config.yaml
hidden_size: 768
hidden_act: "swiglu"
rope_fraction: 0.25
bias: "none"
parallel_block: false
init_std_o: 0.00277
optimizer: "muon_variant"
lr_mult_o: 4.0
decay_shape: "linear"
MLP neurons of a small language model. Each row is named by its layer, matrix (gate and up: input weights) and neuron, and shows model dimensions 576-639. Each number is 200 + 20 x the weight over its row's rms, rounded and kept within 0 to 999. A neuron's up and down rows have the sign that makes its largest values positive.
After each neuron's rows is what it responds to, as a language model described it from the Wikipedia text at the highest values.

L9.gate1078,181,233,204,174,192,176,183,218,209,218,228,239,226,220,186,212,185,160,183,195,220,240,202,205,203,159,176,218,208,196,202,197,175,156,184,172,222,200,226,221,174,180,188,189,232,195,202,173,225,216,218,173,207,217,190,212,190,176,209,204,211,216,233,200
L9.up1078,219,150,234,223,217,183,189,231,214,192,231,203,201,251,193,222,205,197,225,197,175,204,178,196,191,191,182,216,213,233,191,228,169,171,232,181,187,188,219,200,175,171,188,178,220,196,205,194,233,206,195,187,207,229,201,178,206,186,183,177,185,184,192,205
Work-introducing modifiers. Articles, years and modifiers opening a noun phrase that names a work or event in biographies, e.g. "2010 documentary", "their debut album", "a friendly".

L9.gate1121,230,195,207,203,211,191,197,206,179,177,196,188,189,199,205,188,223,207,197,170,186,187,185,201,195,177,161,218,197,193,208,188,184,139,198,176,178,228,200,164,218,215,181,189,198,152,215,189,186,181,181,178,254,157,207,187,258,247,204,252,193,217,215,198
L9.up1121,196,210,239,198,208,205,199,202,174,187,193,203,203,189,196,256,196,195,232,157,176,192,201,192,205,186,201,226,199,212,213,194,213,167,179,230,180,181,231,200,226,179,175,176,181,221,181,203,236,172,196,184,192,209,222,224,180,211,177,226,211,209,173,188
"An" word and name starts. The token An or an, whether the article or the first piece of a name (Ankara, Anchorage, Anca), often after table pipes or parentheses.

L9.gate645,165,196,214,198,186,213,182,173,173,159,203,210,228,200,205,210,191,241,191,224,213,187,169,208,219,193,203,208,202,210,179,226,203,198,218,190,175,193,176,171,214,199,190,210,192,237,202,180,185,197,236,215,193,190,159,200,195,214,200,218,187,216,224,223
L9.up645,179,221,227,181,176,185,229,222,172,175,211,164,180,176,177,182,200,222,169,214,220,187,185,217,218,208,217,207,196,214,186,240,192,218,230,169,163,193,190,196,200,203,185,191,219,211,175,166,203,179,209,179,248,198,181,220,206,216,220,195,175,206,241,203
Predicate adjectives after copulas. Adjectives or participles (often their final word piece) completing a predicate after is, was, be, e.g. cylindrical, inconclusive, known as.

L11.gate821,173,195,215,236,199,166,204,230,196,207,204,196,184,221,214,181,216,217,198,173,201,210,184,185,200,204,210,195,212,219,188,208,149,192,180,207,158,213,197,198,220,184,218,179,183,208,181,192,176,199,196,162,172,182,264,198,231,172,193,188,173,177,209,178
L11.up821,196,214,195,226,202,196,209,194,212,213,224,223,176,231,199,203,197,185,206,190,217,235,190,208,199,214,210,206,193,220,198,215,185,192,186,187,165,208,216,219,223,179,219,199,176,211,177,209,190,180,215,162,201,178,264,209,187,160,191,192,183,181,221,205
Repeated rare-name starts. First word-piece of an unusual name or term reappearing after an earlier mention, like Bru(ynzeel), Dr(ivenik), Tw(ig), Fin(stad).

L6.gate390,164,192,188,226,198,208,207,208,205,185,207,203,214,221,208,202,165,189,181,186,215,207,190,166,196,217,209,201,221,189,215,193,149,180,192,220,168,203,235,201,197,188,232,231,221,188,182,212,194,207,196,177,213,219,184,208,205,200,142,222,201,213,179,147
L6.up390,179,178,186,225,175,190,200,211,210,195,184,202,202,194,204,191,169,190,135,211,181,184,190,191,220,184,214,229,211,194,217,184,153,197,180,215,165,204,217,231,198,157,213,232,225,197,180,210,193,201,219,187,193,217,267,192,209,193,137,185,214,191,198,171
Repeated proper-name starts. The first piece of a name or place already mentioned earlier, often right after a comma, period or pipe (Sylar, Candi, Surrey).

L11.gate1198,194,218,210,191,185,206,200,202,209,222,184,209,185,215,208,193,212,205,222,217,195,163,218,210,180,154,160,233,169,199,182,174,195,177,199,181,182,191,214,220,186,206,216,211,179,209,177,211,198,175,176,182,183,199,198,219,233,213,212,227,193,225,224,227
L11.up1198,189,203,224,188,215,211,225,205,203,218,227,190,164,230,204,207,173,218,227,161,218,198,177,212,211,203,193,234,223,182,198,197,206,196,211,210,215,187,197,220,161,188,184,203,225,205,204,196,185,201,210,184,222,179,177,197,232,222,170,232,142,182,231,212
Indefinite article "an". The article "an"/"An" opening a noun phrase mid-sentence, as in "created an immersive", "is an architect", plus some digits in stats tables.

L11.gate36,199,216,216,191,177,208,207,208,190,182,224,199,197,206,165,197,189,224,212,204,176,183,228,213,195,213,223,216,183,183,213,172,212,227,200,201,154,201,198,174,200,206,203,197,207,216,200,215,194,193,203,202,201,238,215,204,225,175,194,195,194,195,195,168
L11.up36,187,173,222,199,188,194,198,254,186,203,199,211,159,183,210,190,218,184,218,202,229,211,168,185,210,193,211,175,223,154,202,200,165,218,210,182,200,197,206,191,205,200,219,169,208,227,183,192,218,222,207,200,183,215,197,173,217,175,177,187,237,194,164,213
Preposition-governing verbs. Verbs, participles and words like compared or along that require a following preposition (to, with, for), e.g. responsible for, associate with, coincided with.

L6.gate768,209,182,167,190,192,223,197,192,201,201,177,212,201,203,191,203,194,208,201,194,201,224,210,195,173,193,150,194,165,159,224,211,197,183,174,214,207,154,200,179,210,158,171,184,174,216,208,202,182,233,197,188,206,169,185,208,191,217,190,217,212,174,214,211
L6.up768,233,168,210,209,170,185,222,200,186,193,174,202,218,210,209,111,220,218,229,209,194,202,206,205,211,222,211,199,180,185,213,214,189,175,233,215,211,183,218,225,224,211,198,199,223,187,207,232,189,192,194,190,164,177,198,188,192,220,204,210,191,182,167,161
Leading digits of quantities. Opening digits of numeric amounts, especially money after $, populations, measurements and counts (e.g. $6 billion, 12,600, 55 mm), plus count words like two, ten, several.

L11.gate108,188,190,212,228,207,160,176,204,190,226,208,179,234,218,202,175,222,193,207,166,200,237,187,211,207,211,147,195,183,223,190,169,205,225,193,196,209,203,219,211,222,190,232,205,208,215,191,188,185,200,187,209,189,199,185,220,210,215,221,191,176,219,190,178
L11.up108,215,188,219,182,205,175,215,176,165,193,216,204,190,205,184,188,198,223,177,185,184,189,170,246,227,198,181,180,216,214,201,231,206,172,206,219,189,229,247,212,215,208,219,195,220,217,183,214,181,208,198,187,221,223,191,235,213,179,182,209,233,177,200,203
Pre-noun modifiers before work types. Determiners, years and modifiers just before a creative-work noun, as in released their debut album, the 1998 song, his first track.

L6.gate1033,204,182,213,211,212,240,199,226,192,209,234,218,198,210,209,188,247,190,206,204,192,234,216,206,216,221,186,200,174,183,184,191,184,222,175,209,178,177,214,185,214,208,217,188,235,191,192,202,205,203,180,222,226,232,200,165,194,200,193,170,198,180,197,237
L6.up1033,227,203,197,199,191,219,211,211,190,203,199,226,223,211,204,215,180,221,178,198,204,188,225,193,215,226,172,194,187,198,194,186,194,190,207,211,187,208,181,232,224,193,177,209,206,222,171,201,227,205,173,193,191,203,191,167,230,201,207,187,206,186,202,203
Word after "in". The word or year digit right after "in", mostly month names and years (in March, in October, 1980), sometimes "an"; also name pieces like Adam.

L6.gate1458,209,198,225,228,179,223,212,180,196,194,236,184,192,184,239,198,229,198,194,203,238,190,204,185,228,180,186,209,180,198,188,227,187,179,227,224,223,123,197,166,203,192,199,217,200,236,222,171,191,226,179,149,210,208,169,197,228,213,196,204,208,176,215,207
L6.up1458,200,206,176,196,173,267,196,218,193,227,209,200,184,219,150,205,208,172,249,233,209,221,187,207,185,207,185,218,210,177,220,223,177,189,180,209,235,196,194,235,219,203,215,160,206,205,193,209,206,231,191,168,193,234,189,215,211,185,200,185,225,189,202,178
Determiners opening undertakings. Articles and possessives (a, its, their, his) right after verbs or prepositions that begin something, as in began a, opened its, founded his; also table pipes.

L6.gate890,197,204,189,208,198,219,153,194,236,192,161,201,212,206,213,194,244,186,226,168,187,196,205,235,201,186,187,237,184,202,210,220,192,219,208,229,202,201,199,187,169,201,197,198,189,176,195,189,208,216,201,225,184,187,156,160,248,177,225,219,188,204,187,188
L6.up890,226,193,205,213,220,224,212,211,187,211,198,187,205,211,245,161,233,201,197,195,157,179,228,249,186,173,200,231,179,194,179,184,184,200,198,221,190,228,208,172,206,173,221,203,199,174,219,193,202,175,207,217,233,163,217,205,210,216,206,185,190,197,208,191
Evaluative predicate adjectives. Evaluative adjectives or their final word piece after "be", "proved to be", "was", or "as" (essential, cruc-ial, v-ital, difficult, useful), plus "a"/"an" in that slot.

L11.gate1389,217,211,189,170,180,207,206,191,221,195,201,204,206,223,179,175,183,207,213,221,195,207,199,220,214,173,222,170,208,213,212,235,199,209,191,146,227,173,169,193,187,194,164,201,197,196,259,189,213,227,150,205,234,203,193,187,169,226,176,220,180,195,194,161
L11.up1389,205,172,214,185,219,195,184,220,218,192,195,197,194,215,176,161,201,204,202,189,201,189,204,166,230,226,241,201,191,217,230,190,199,192,180,173,174,182,200,203,140,201,189,199,191,224,215,172,208,173,190,214,199,186,148,214,201,201,233,225,181,182,212,214
Digits inside quantities. Digits in the middle of multi-digit numbers, mostly money amounts (the 2 in $625,518, the 5 in £500,000), also counts, ages, percentages; weakly number words like three, eight.

L9.gate240,177,197,229,200,188,187,194,196,187,182,216,175,206,175,180,229,207,191,181,230,186,186,182,217,203,218,238,193,194,178,213,198,190,210,184,186,200,200,210,190,207,177,202,196,205,181,191,217,172,201,183,170,182,180,204,236,199,214,214,204,194,167,205,170
L9.up240,215,208,235,219,212,188,171,186,220,199,148,192,189,214,222,208,196,202,186,195,193,204,177,235,209,203,212,191,188,228,169,165,223,181,197,207,170,186,186,198,198,235,213,199,208,220,175,161,186,192,220,210,213,169,205,203,200,190,241,198,197,211,217,206
Second digit in numbers. The second digit of multi-digit numbers, mostly money amounts after $ or £ (the 5 in $65 million, $475 million) and years (the 0 in 2013).

L9.gate1126,203,202,173,209,215,176,216,189,210,163,186,206,238,206,185,212,210,229,189,189,260,179,199,217,202,208,221,173,184,191,191,214,173,226,192,183,198,179,171,203,171,181,219,200,175,180,211,217,211,205,187,195,201,218,200,191,197,201,190,227,225,246,233,188
L9.up1126,227,236,176,199,241,218,239,217,215,186,192,198,214,203,200,189,231,187,215,190,226,233,166,192,224,208,206,209,190,175,211,191,191,158,160,160,161,186,202,194,212,201,218,198,207,188,202,202,186,211,194,215,187,195,178,202,195,199,191,175,194,200,176,234
Repeated entity mentions. Fires on " the" after a preposition, on word pieces inside re-mentioned names, and on closing quotes after titles, e.g. "Pill(ai)", "Chrys(opsyche)", "It's Mine"".